{
  "n_layer": 10,
  "d_mlp": 1024,
  "activation": "swiglu",
  "norm_place": "pre",
  "attn_scale": 0.125,
  "bias": "all",
  "tie_embeddings": false,
  "init_std_o": 0.00856,
  "init_std_down": 0.00524,
  "seq_len": 512
}
MLP neurons of a small language model. Each row is named by its layer, matrix (gate and up: input weights) and neuron, and shows model dimensions 224-351. Each number is 500 + 50 x the weight over its row's rms, rounded and kept within 0 to 999. Numbers have three digits each. A neuron's up and down rows have the sign that makes its largest values positive.
After each neuron's rows, "fires after" lists the tokens most often just before its 100 highest values on Wikipedia text that the model never trained on.

L6.gate952:520466486467498537440517442462531480591583490505517482410517512514517505566552438470419553518526469503461546507497452438436540506455483551411516472523425404433575453501509536487538493468496533501482470514377484479507524483562583468397465452463511515512413489558524496487544516475498497543478508476537541511500440409456556431439448576477545397407497456507515466538506455440577441550435
L6.up952:443525503494558456566444413515464547542505483439441426611482445493415476559474499552455537512436508453528481455460497507435438516422577502493443433558513514461548476427505455504473395518527424553475503501483533464497453522442515477539416560494502512381498541462530517559369573474574454495474614534522492544458569486504545501483452483505523517591621572436511474508588511551447449440588
fires after: "2", "1", "0", "9", "8", "5"

L6.gate211:539474551481449533548473520445540490522549425421524561477539530516526444575440519528609486534553494622474467437507597470520513457453541445516537431527473537501466516617446514461431428488570518537496605480537459498552535548455469469405505525503587445566463559454501429479496557522449565568392396516581516485572511549528552593431475402615515557454474570583551506525534450495605473495512
L6.up211:533580450600524500580583528438413507529504469501538511555455557508485550444472411476457540492556525579477451510466526408490492479475509488461484550581523593476483480524433527522521587477562541441388445448574457506461503572506509576495561539497403490524557413448531562467466435474551448499407506527524539556536507582346577592549542421500504535506431374496570548459392602549532501558480
fires after: "1", " ", "0", "9", " ISBN"

L4.gate149:521559534631446524419452454468528507496598445477512561495527490557460535468576520468456431454533453572557456485549485548506595562438465427496584438521527497465432538432497511444459483503498503584554500449507470464579427519521477533402487502529470574462497585558529549535530519456435507595393587505573478614487558554488521480403457478445430472411477437560421535406571539423452461565425
L4.up149:507451525515479464545425492513566466572453592490502422516463502574431502470454517552432482571497591495528498449458439564498431458570536528519471457538397519552432505518470437557456422447428508442517588507548550460531443468547403553559585435431462443441547450446469418508494487576589549486575478514476567623511521518453493495447505480513429460474473482535388430440490538498564535375537
fires after: "0", "6", "7", "1", "4", "9"

L6.gate161:482545507583528572459480573546536549495529464599534445564467527581460447484394536489586530506571454523433470466499460456502533459534556545445597562463410465424457479541521536518572573526506560502458562493402425394547476445550454473550604523522421531529540448577510589513489528500445505587519414434505421449508458400478433530440528429567571581509540472503462411555507596574512488479504
L6.up161:481443485525486486538372549421539536514526484480393461502435437509542413512503492436520418425512512526468523512488575535549470482474520527537500417478489484451493560526484375565445528505533583515464411486514527571537464495497522472482477514570491438557491441530534447436482508590392515523537447525453527529456489544388460459470486542428473466480475372504550529484531500507604499479525
fires after: "0", "1", "|", "2", "9", ","

L4.gate449:467519437496523433508517459559558520535497575463550501397566541598540441477524476572564572452541513447472518446408540466466382617469510475530589445513506537448538563495554436484516571427524443565419522441508516468509603471530519500426469462437417501510469498456500469538551513488594492463447566457491537470576504496456382460526535499479487490535418533479477529496427588464552534544435
L4.up449:574533420489551533488569452542508516458497519604510466485479528565422469531580584598457526551465458573555477466542557466562413476457500472565517498531514511483452536437530526572578613391543502480477519463570548529437396511568511433478572549481533519531513502569528440558481587485474500529453505422597520489477599424466420528469557474492480593565527516517550494417605482494536587448516
fires after: "0", "1", "2", "5", "3", "8"

L6.gate33:539446468462505426402435523531489510584423436597541490504491512428586593493591551500464402505388539439549515464490437463447434548564524551443482474591454431470431533545468607462455562554500510496502547533491477552456482525528403477479505554489478506507461571500505503509448466554454513503503504591475600506464455465513567424486439540501434487436440545389461505558457490459494454592557
L6.up33:471443578518496596464471486451523547496425485436460416456473468439405465497525437429525377497579489619450389427472394446462499454535475521510575495511535514319468413452382490439459502507503591549520435519489555469448476577509513485547447454494444452583494621527482529573486471509568530484508529490502476462515464580529508518494497550582560476575476537421536476555473570510540473567522
fires after: ",", "9", " ", "8", "7", "4"

L4.gate535:474512491499503520468533430528586473491444527541535492549531555434483433536546525491578581551486508509357458507470548489541463451550502569568551470546452568412410501607496538464549485569431574478510479525429497524538482507516504519562406495432413481591413575383523474447556449440510507518529421515518494524397472471535451467474491387494551427455454471534581510578453449492460502529492
L4.up535:517524497454516493506525432494517506422434455496542449484445483570418468530529459514553498521504497492486535463505524593496511532526475501557606545581623609444533477498500515545458551429531589476504527486500526558514510617528441537475436494549522409435527544502409561461531484522426518500586576529459443563511602554496531492488545441564478570484516523540454507420457518465478493521553
fires after: " "

L6.gate605:476611451580456580497490554494490402511539426519586483497527502532547527596472446543521460582583527542476584481469534523549526443559502513463516465558490506474500508577567453563485518543528430436547538531471520540437411427547515446440495412584466465455438529411516422492526500562505451532477440506544506513478578467508553488449503570501534580563617439542468535597483477549500477490457
L6.up605:423545545484481490525587479548554473585497542495446499482468487597465529507471453465511514578467473431445478503535502525522415505596509587532479471508505604540541459484464507514530596531521485501456561475536572523551504426570516483509495441504517468418600627506541514514528508560456565471449463586491478462464508575468455465537446464526497560456526561514511443429547506492557529500442
fires after: " ", " the", " The", ","

L4.gate1001:586435512514455546514592557556447482490422417518495491536557529426500540507415461432506600420453557585479481498463504561502442544424452516527538444492514456560510482476475520525480438600467469501493492580508416473554494506535557504532542541461479597531501429417624517526511528531483521535477517546506499489569547461525575533513440470532489535536431373481445529559515531518539463574479
L4.up1001:436582467548463485454489480475464455469452621521530474513419531479536592407510535502508613442454505436531486455515482575422507487577530567474419505578523575593445544492540503531585516488580561489574417599491492498502514530504504490453414524445538571459507515536575500589493512512400557408455473559437463514524550447520506502456479460415489460516535496498446608409504514424511471446509
fires after: "2", "0", "9", "3", "7", "8"

L5.gate914:447475440518481572482441535571560460464476445484457521501496599470562533503539485476493422478496447494554519418525525490450547463457528542447571598354475538556537569450493440499575528494411456584517559436555454462498491486520501503471523508518488565646569485488503550488461464501596493543507502536399467527454479646441521584467516544466517562546430449500468472503473457505469531558435
L5.up914:497544572492461450464445585495492416501495443440482501466466470484505476456493574441461548564519525522549467430477494417548506524564545466479482532435552496491556554513491536531441537534461530489400407479409527586447487507509571598606575535601506562488608548425490498480414522557590534511490404593408441608490592547540539624526620519514524512586472559540466527483549505513493466487381
fires after: " ", ".", "1", " Bre"

L6.gate131:480449467599499495508510573459365553456488535529409571534608440441441544525540521449477531426532382469459412390552523565500479545453494487564459448448448569506456532534516445510433451477493492527514535550610522510544524598436452483537550496495477460423565504521556481511489594593608505574524451482515529467429508521612532499551486405584438598487600492473468438554467490521455543493550
L6.up131:398542567534554527499489425487556496564479543556475520518439492473508554484443527447516531575472476480544499373600494504480508478453467534512473460545435475476397532495503517545417482555590606516472495484420565477562414397579495484515512432532439566478458508420487472521587475491352576489532537507569580473410525427550513548474447483573519443497453463474431522435586520437473561525475
fires after: "1", " ", "0", "9", " R", "8"

L4.gate114:551436520552606540492484497470513446526524505465562517486539583478446528545447460535528567492451445442487532504527523536476571576378458502468520525510530491557479629522532456487526568477572485528410474411543486495518532516566477439459446496499511603450472453462578509511515513520531530519470519546533567507467435572574506443421485479559495544466454532625467434522487531502476515465501
L4.up114:551482552487547573457461520571409469534552480478488436454418459460468527416448596473587558526552529556455523558508541535488578513488465490512479454505606463566435472470541493592519515576592564455485536526464469480570440498486542396491475503461510559473532596419560545470475576465379576555518510413502521452458446503538503590570555465483503465496540596515515553517526557505510427489561
fires after: "9", "0", " in"

L4.gate436:503527392544396440600416525564524464481522511524464477493518521559491570466478535449515527556547428441506570444431481444515526563511553578561478432488471476451530496481549476416408479505505451410605548470528442532490457469448487620475547534465502518512483469533481490510500435483516509459517474420490560446499503534571544461428498480481485466557504463499483572403506527508524515543522
L4.up436:436551578560517524521518543483392510509540587407466585422498395473548507515458585563498429438537557452428490602483517513565510449519566466576552419489477558511481496549505487434506508494441580460554497443507549470464515532411451451510598478467539509518455482463508544545556449498458515479471583472543442439503421401454630553458451518484564451574456523513461401470593550479514508525445
fires after: "0", "9", "1", ",", " US"

L5.gate1023:477575616496482473421523579508472523520501594457470508476497534531509497502506456508463476532539477521466472454543452557452552450476470578444452592472573499390500529467563497598497526417465477480501466568458469493484450535511513522534591514521555572483502493562518462536499440587496505533523467560516370530448472456583510538499435414590525502553448404512547489514526470542449498538415
L5.up1023:439509533420572534497439400472527518423479503509433595551568470470471440488576513561570493561520437469585513430492449504428501558557448522484448530467589494565506527385577468537470516461538523472518497502513554539431464488493555564589514533519408518481644389432555414404426475525458555571458532514438591480505546548477537524503484496424503499549594525500425538561551455494584516458463
fires after: "1", " ", "0", "8"

L5.gate408:451452452467364604490468473521421538475522582451497493405568503447485477503521500602552547485476589431490557411484565446530523469589530514521455421539518494505430512495467459490465471465499517539427560509468473504506486517530412581559453486524513487527497482490458439439521548471516542539470466459533485461449523443520516528416525512451489434430476448539485508593429462471498457509484
L5.up408:549481483478461488557428476479417522444474543573482482510561546420454462553540545387462399466469473439503506405472627522524493518435414406453518436485585460598544619508490514507532550503565465515573570507521499499487561510503502457516418445481509443526505493452437469600481549579448536586531551446493554438424424468515443529523587479477462429390452422526455609493490513562490495582464
fires after: "2", "–", "3", "8", " ", "1"

L4.gate729:422515549549503483530390495560539447380403503481423510527566551428375528472445568489464518494541529518492480487508468450440498517560459550572491563521546499497592567499504527466455539558507523422549506437454539541540469513510496419582463483517415572470453482478474562555450426409475445591473552491567495448406549571433582534480464500487629484516449531457487502560488483509435515464517
L4.up729:454566604503474513488613455550519550475553525564448465560565452605439548560468529490482484567511436491665548480486556546589513544548498572527524524531412517446512475517456527459486489550579427417554544479522456388456471579546442450497470454577410571526510530530435478555509555442496454542506477456520399437476630489470443503453554530520429459528593544518487579518542448553564419540513
fires after: " ", "3", "2", "4"

L5.gate241:465496552488416491465586586538522539503450506445431499473550552602542492579510622554449491430482541448478421521535543502549525547436436484433496516516584511474555514538449468565528469391484549477581481542484386523576524503468474505464534537572558486534538507433403525470486484567428443489432523546483413564461483503533486481473505456509469552550458481572559501476459466516452464549507
L5.up241:510489462453432507484540432537524519463538502505454467480551465548558422546477535486480527527436569464505496497493545490489533485454432469521445512490402532445561502486412524577478498488476597551529503583490554557543422463458513427543572576452505475590465528520564465508520416596563519462478523524516545559549446506573462521484543556449608450482539550514378471483612512542530493499525
fires after: "1", "9", " ", "4", "|"

L4.gate64:480439486520535464535502461455514475526598543533533465422446523503466502471495490480473511497348572478551580571490422507479464497485529546555448544414387525513429480540486492400562499510530568567511485570555504411457470542454507620469541512585404522496613515456538449551538604477500440593529437555559552459538477393561599535535504493560451450551500515500523483481451561454446550572495
L4.up64:502488527515425494546539549570485517389536491533489497415580508593518528476481510508523499512457414464455459455457497596549550496553515576427538455435497517594483534569467551557567555506569485403532600633550464508507489490509476457561401497502514471547503653460461540526527532576408591443517433388568428483461531429417493583552584526464400441452582423464531566472496500540522508497494
fires after: " ", " −", "2", "3", "1", ";"

L5.gate327:390490555589493451459404509533402493522475486537637500416420441514524442603500453471487503516526585450565549501468441524506448591497570498423528543556497408550601591447444517452456513498547506560503464507482450496471545515503553509513480441521574547504556533513513528448432575448489489542500542572490556479428442492484437460456519487580476464473565426496553485413530545481552538473539
L5.up327:410474512528485516526429487563636494580416388491521502525528475449467551477500562419436412445539514479548449568442563441562466602438550489548509519457472417584482461477473434495417399559488552506522510469532427510585503576434497535479506493567497479498569581557481463421423548526573508468581496538541572515472596554607451477573448521410533552566519540465505556515494497482440417434541
fires after: ".", "7", "0", "8", "4", " |"

L4.gate472:444562420500396430436475447543467599456497467507555525541540503440543564493545476500514541565566433507442516490433484456472506520436462493489560502499451476509477548538452465520520495589474508467436559559504509542516613500500520583409565566517507543516451527558555497453499521529531534544475518538425547523529500389526447444427556470520451466394570536471496562549528488566497572481495
L4.up472:489459497480507456519606553484477505471563520545495544438501517511592634544453442477460470530573530416478554470439568512428500495513441580550417559435491551432614539514543557456443562600443572517568566450452471534473519485465444445480558476449482497482435495507451580428496519542545541555424494553482468408506539476554591517569522540552465456521533515458448546559491510491493568547511
fires after: "0", "9", " is", ".\n\n", " As"

L5.gate272:484507460507578464492458460566439498485509575575542536460578505565442486510495496572491440577581509462399440504488510432485541539563420456547569556549493435494549476544457387357550536481524460540510502552479476456475433614474442456426422443578548582455593519365601546666543399511468485494496536542517572544544481474487569427470560541559575539518431465521500487534477428529529524435580
L5.up272:415555387518566551441395464436516455502456554575458523463563490539441478593485534422418398500598508467519464504477535383539416451474532421532520515479546456589427481436505437519537512538441489490480537534527547552470546557494457478510543563524488478584577558444508485512482480439432616512500475517467595512483464434462452401528539517464395463566423505443514508481411520465442435493520
fires after: ",", "5", "3", "1"